config.yaml
head_dim: 64
rope_theta: 100000.0
parallel_block: false
lr_head: 0.00481
MLP neurons of a small language model. Each row is named by its layer, matrix (gate and up: input weights) and neuron, and shows model dimensions 336-431. Each number is 50 + 10 x the weight over its row's rms, rounded and kept within 0 to 99. A neuron's up and down rows have the sign that makes its largest values positive.
Before each neuron's rows, "fires on" lists the tokens most often at its 100 highest values on Wikipedia text that the model never trained on.

fires on: "| ", "(", "of ", "The ", "the ", "and "
L2.gate95:66 72 52 48 57 59 48 51 54 21 40 31 46 33 45 51 64 39 38 39 58 49 46 48 51 52 29 62 43 62 38 45 39 33 57 44 54 36 69 47 43 29 67 51 34 44 51 65 47 43 43 54 58 49 44 32 47 40 50 44 52 55 58 47 51 43 52 73 50 54 52 53 53 55 62 39 45 50 35 51 64 48 38 27 47 63 54 52 52 53 42 68 58 46 58 56
L2.up95:64 57 63 54 48 60 59 52 78 35 61 42 48 37 44 47 49 46 50 45 41 40 54 51 55 51 50 40 47 43 54 47 44 59 50 51 53 47 40 38 47 48 36 42 42 62 43 57 64 53 32 37 61 56 69 71 55 56 51 62 65 72 51 48 49 56 42 56 45 34 55 38 61 70 62 59 48 40 56 49 58 72 62 47 37 35 58 51 53 44 36 41 60 62 34 36

fires on: ", ", ".", "a "
L2.gate922:47 35 61 38 56 54 49 64 61 58 49 49 48 53 60 46 63 49 55 52 52 63 59 57 35 51 45 68 67 52 24 50 67 31 33 25 40 61 39 47 71 42 34 40 51 46 44 32 53 63 62 42 51 46 57 55 45 43 51 58 49 51 41 55 42 48 54 55 38 48 58 56 40 54 51 56 50 47 63 54 14 48 57 34 34 65 55 60 47 56 50 41 66 45 51 61
L2.up922:47 48 55 50 60 30 36 50 52 47 56 77 53 49 60 63 62 47 42 61 78 43 41 50 32 42 58 34 47 71 50 33 43 46 52 49 40 40 52 33 36 68 58 55 59 48 55 45 61 50 55 51 58 48 41 50 63 63 30 35 55 53 58 29 59 61 61 46 36 48 66 69 50 37 54 48 51 55 54 47 42 61 45 53 43 61 50 55 40 77 67 48 66 41 47 46

fires on: ".", "–", "% ", ","
L2.gate192:57 63 53 44 41 55 58 32 57 55 43 41 56 52 42 37 60 66 51 64 54 49 42 48 55 56 58 52 61 75 66 73 50 48 48 65 40 39 60 58 49 40 58 63 49 52 41 50 62 52 47 41 55 58 59 38 40 46 62 47 28 45 56 50 61 30 58 46 37 42 52 30 48 53 56 53 56 49 38 47 58 52 42 69 50 62 41 47 51 54 56 33 55 51 56 34
L2.up192:38 44 47 61 42 37 50 48 57 37 46 61 45 54 35 73 54 39 54 65 65 58 57 51 46 42 59 66 69 44 50 34 41 46 53 54 49 74 52 41 28 37 62 52 56 46 54 48 52 47 45 58 53 45 25 25 60 59 46 53 57 36 50 48 57 29 48 43 43 67 40 42 34 41 33 35 58 41 40 37 61 53 59 57 43 54 63 56 37 59 29 63 44 54 67 50

fires on: "B"
L2.gate523:47 48 49 59 33 40 37 56 44 46 54 60 50 56 53 46 71 47 60 51 55 48 36 50 54 55 46 54 53 49 52 58 47 55 44 45 59 57 44 61 53 59 58 52 49 60 44 45 49 48 53 39 49 41 53 59 53 53 51 65 54 53 48 32 57 43 60 46 56 36 59 57 49 40 59 57 47 38 57 57 35 41 51 37 67 56 43 37 55 39 50 67 56 63 50 39
L2.up523:55 67 51 56 36 49 64 54 49 58 58 48 53 41 51 54 69 40 65 38 48 52 58 40 57 55 52 56 52 45 31 56 51 57 41 34 69 56 46 75 40 42 30 54 39 50 44 46 43 66 61 50 52 42 65 59 58 41 50 66 52 62 66 43 54 28 44 56 47 49 41 54 45 49 39 53 56 42 61 46 37 44 43 42 45 32 51 53 54 51 49 39 56 40 53 46

fires on: "when ", "while ", "\n", "if ", "keep ", "If "
L2.gate832:49 53 46 60 54 45 62 66 55 39 51 46 55 42 44 41 38 54 54 59 31 61 41 45 48 52 49 65 55 44 68 38 68 24 61 39 60 52 50 69 49 52 55 48 50 50 38 50 40 54 53 39 62 45 59 38 41 27 35 39 29 41 56 65 45 62 39 59 61 52 39 52 56 57 52 45 67 60 54 59 37 50 49 43 53 54 55 65 35 36 50 55 40 45 40 68
L2.up832:58 46 38 46 64 61 59 35 72 42 49 23 63 60 49 52 32 52 63 79 33 26 47 61 40 51 37 46 45 36 64 41 45 49 66 42 39 42 51 50 46 68 42 51 58 50 60 46 68 49 46 58 36 46 42 54 69 27 52 51 62 54 67 49 62 66 41 33 37 48 52 48 49 38 48 50 52 56 40 57 52 33 59 45 49 47 46 44 50 40 42 62 60 61 47 41

fires on: "s", "sl", "th ", "ena ", "Sl"
L2.gate710:48 46 56 69 45 56 36 46 24 55 61 49 55 34 39 45 53 40 45 26 52 36 72 47 51 62 58 48 45 34 47 44 57 56 62 44 40 57 52 37 48 28 69 35 56 49 64 65 36 56 54 50 54 48 57 53 42 45 39 47 53 55 53 42 48 60 40 45 44 57 49 50 65 67 45 48 34 56 59 43 43 50 51 65 62 32 59 37 63 41 49 65 59 52 64 55
L2.up710:59 44 48 63 49 51 58 47 51 47 66 63 40 40 50 39 65 55 48 38 49 47 65 65 54 52 40 57 73 64 64 34 58 58 54 56 51 70 62 38 40 34 67 49 46 40 44 44 50 55 57 34 41 52 32 62 33 47 37 61 57 45 72 48 36 50 60 39 60 56 54 56 45 44 55 34 42 51 42 44 45 38 27 46 55 53 44 52 49 50 61 33 43 43 48 46

fires on: "-", "a ", "or ", "and ", "100 "
L2.gate682:53 51 42 54 46 53 34 54 46 54 48 44 59 64 66 56 35 59 64 65 48 57 42 43 48 55 67 80 39 62 50 46 45 55 29 52 56 58 38 38 51 42 30 56 52 44 58 60 49 34 37 49 70 52 48 52 71 52 42 29 46 48 60 50 48 49 68 54 48 59 41 51 49 39 45 39 44 58 57 34 57 53 57 41 57 56 59 53 34 35 48 53 69 56 43 49
L2.up682:67 41 45 63 42 53 44 47 51 57 43 60 48 62 46 41 38 57 58 48 35 42 27 59 63 47 53 55 44 36 41 39 36 54 48 36 42 51 56 56 32 45 67 55 37 44 69 47 59 46 40 48 48 57 62 49 40 43 38 35 57 39 49 39 64 46 56 52 46 50 46 49 35 17 66 50 52 72 33 54 54 60 40 59 38 47 50 44 53 51 47 68 39 61 60 45

fires on: "and ", "or ", ", ", "to ", "of "
L2.gate439:58 58 64 49 50 53 47 52 58 49 35 46 49 57 50 49 41 56 54 56 46 47 39 64 57 37 52 49 49 46 47 65 58 43 57 38 38 43 33 44 52 51 56 46 52 45 50 63 63 72 50 47 53 42 61 49 61 71 53 32 61 65 55 54 63 47 46 35 47 55 63 48 63 41 49 56 34 46 50 30 47 48 47 44 49 64 43 60 62 27 53 52 45 37 40 53
L2.up439:72 50 48 59 62 43 34 64 36 51 52 46 38 47 45 41 42 42 42 70 22 50 52 45 54 57 61 46 55 47 51 58 57 67 54 68 62 43 62 54 30 48 44 61 44 68 70 53 60 50 56 32 44 44 54 66 55 42 42 49 40 35 60 59 57 45 48 48 55 55 51 46 64 46 57 41 45 49 47 39 44 36 60 43 44 36 57 58 41 64 41 60 44 71 72 46

fires on: "\n", "Shortly "
L2.gate311:52 52 51 57 47 53 52 44 59 67 42 52 42 64 46 62 38 32 37 65 38 58 39 50 30 64 45 48 63 51 48 47 48 46 56 24 67 52 33 45 57 58 61 52 43 55 54 56 32 51 63 59 63 44 32 63 50 55 66 55 43 54 55 47 63 60 59 35 51 54 55 37 59 67 54 56 70 51 66 58 49 55 47 52 52 63 72 55 27 45 62 57 43 51 33 60
L2.up311:34 57 48 41 42 58 49 43 39 55 29 35 53 65 41 56 56 60 47 67 28 31 41 66 55 51 43 49 59 50 52 44 51 55 59 35 35 29 58 56 49 65 57 42 48 57 56 67 53 58 42 56 58 53 49 57 50 55 39 56 36 48 38 49 44 47 50 43 47 43 34 35 61 43 60 56 51 52 57 54 53 50 55 56 58 38 46 47 61 36 77 63 51 42 38 39

fires on: "R", "L", "F", "Y", "G", "B"
L2.gate684:41 45 49 61 64 60 64 51 53 57 52 58 42 47 61 53 54 35 36 43 57 54 40 33 54 65 57 52 37 61 52 68 54 61 50 29 47 42 46 55 54 63 38 51 38 65 43 41 47 64 30 44 43 53 43 59 60 62 42 49 42 54 56 58 43 58 33 43 40 57 48 38 42 50 59 23 58 46 60 58 40 45 46 53 37 49 59 19 56 52 61 50 48 59 47 65
L2.up684:42 67 62 58 45 67 47 40 70 51 62 53 55 53 48 45 61 51 43 44 49 60 47 41 46 56 60 58 39 52 51 59 54 60 38 47 48 46 46 67 43 61 42 57 41 51 68 48 48 60 45 41 37 61 42 54 57 47 55 53 67 57 41 54 51 45 62 68 44 47 46 57 51 58 55 35 55 58 74 68 30 46 73 43 47 38 44 60 53 48 47 47 45 50 50 56

fires on: "| ", " ", "a ", "age ", "of "
L2.gate632:58 49 31 46 47 44 54 53 56 25 51 62 49 62 46 53 42 59 28 50 58 37 48 62 31 29 56 53 43 49 45 52 48 45 44 43 44 48 48 58 34 45 35 44 47 42 36 62 43 56 69 32 53 52 48 35 35 57 55 54 51 53 43 54 64 40 69 53 62 56 42 39 59 41 41 42 68 61 50 64 59 49 48 42 35 74 40 40 39 56 63 51 65 35 48 40
L2.up632:56 53 54 52 55 49 31 57 58 41 45 52 48 39 34 53 57 48 29 45 58 44 58 74 39 42 59 43 35 43 51 25 50 30 43 33 68 59 57 55 59 41 44 57 43 58 49 57 50 48 57 48 62 53 65 57 36 42 60 61 44 56 31 33 48 65 56 53 61 48 54 48 55 37 49 53 54 43 50 54 75 42 44 62 44 58 51 39 43 42 54 61 62 45 47 40

fires on: ", ", "by ", ".", ". ", "of ", "-"
L2.gate940:56 48 55 54 14 54 46 51 55 49 53 36 36 38 54 46 43 64 61 26 46 45 50 53 59 61 55 61 61 48 54 66 74 43 49 60 45 44 53 31 42 44 45 27 43 58 38 58 54 57 52 49 40 44 56 55 35 34 56 48 51 55 35 61 51 39 50 27 33 47 41 47 59 53 27 37 50 40 53 54 50 43 53 57 58 52 40 55 43 50 47 39 51 50 32 49
L2.up940:49 24 59 41 39 48 56 58 58 58 41 60 43 54 54 83 52 52 48 37 50 46 52 48 42 64 51 56 44 60 51 54 52 48 49 54 45 42 63 42 51 56 47 50 57 34 31 54 48 44 60 50 48 45 56 48 42 59 41 46 42 48 39 43 56 43 43 34 46 57 44 59 59 37 44 57 51 47 34 50 61 55 37 38 50 54 50 55 30 61 45 44 69 60 47 34

fires on: "| ", "/", ":", "+", "of "
L2.gate899:47 56 48 49 61 49 50 54 46 54 63 50 49 27 53 42 48 39 37 58 59 50 43 39 58 61 42 61 42 37 37 44 46 55 52 46 61 26 52 57 66 56 68 63 48 65 62 64 66 40 49 62 28 46 44 44 67 56 44 33 44 53 51 46 48 54 48 62 42 52 49 38 43 71 56 45 45 59 48 53 56 34 37 64 62 52 29 48 44 66 47 82 39 34 61 45
L2.up899:58 45 36 47 44 37 51 52 47 43 73 60 45 36 68 38 54 36 59 62 54 47 55 45 53 36 45 44 49 50 46 29 67 47 51 42 42 56 60 51 52 64 47 61 40 44 47 56 59 69 42 49 51 57 54 55 47 50 62 48 41 50 48 42 42 46 55 58 38 35 65 46 52 59 55 32 37 53 46 29 53 37 41 44 34 43 57 44 56 46 47 57 46 44 45 65

fires on: "\", ", "), ", "., ", ".), ", "', ", ", "
L2.gate775:41 56 57 45 62 61 32 62 44 49 54 43 57 56 63 55 64 48 57 22 43 53 55 59 44 44 37 54 49 57 49 36 70 56 45 50 43 55 41 63 51 54 39 48 37 58 42 61 62 84 51 39 38 46 49 28 32 56 50 49 44 42 51 49 37 40 54 64 75 48 52 66 74 53 35 46 42 43 66 57 36 30 56 51 45 55 65 49 46 40 64 41 57 58 34 62
L2.up775:39 55 43 39 50 69 63 40 52 53 51 46 75 53 53 36 53 53 42 45 70 50 58 46 41 69 35 40 44 54 40 33 71 52 40 47 42 48 50 40 50 69 46 82 53 51 50 55 48 68 41 43 35 55 70 58 46 56 54 56 43 43 58 58 44 34 45 68 51 40 61 61 50 58 47 59 38 49 56 42 35 34 38 43 35 47 54 46 50 44 58 55 51 51 30 48

fires on: ", ", "; ", "and "
L2.gate310:40 44 65 52 52 72 39 53 49 40 53 10 61 50 62 53 42 47 66 59 56 50 43 41 43 41 60 59 63 59 57 41 65 53 61 55 47 47 61 33 62 61 46 39 62 52 59 48 37 59 60 44 46 45 36 59 59 17 56 57 55 52 45 58 42 53 33 47 50 45 53 53 61 52 61 45 30 39 56 64 38 51 46 31 69 56 35 69 51 51 42 52 57 58 52 74
L2.up310:50 40 47 60 54 55 45 62 49 39 54 54 49 43 58 49 55 59 63 48 60 67 61 42 44 37 51 40 41 60 62 32 29 53 50 47 40 48 50 42 59 58 59 41 59 39 58 26 41 50 47 52 57 36 34 51 37 58 42 45 76 58 58 31 52 51 62 47 63 57 37 43 50 59 56 53 74 49 70 61 47 72 61 54 51 58 44 51 54 42 55 56 62 55 67 37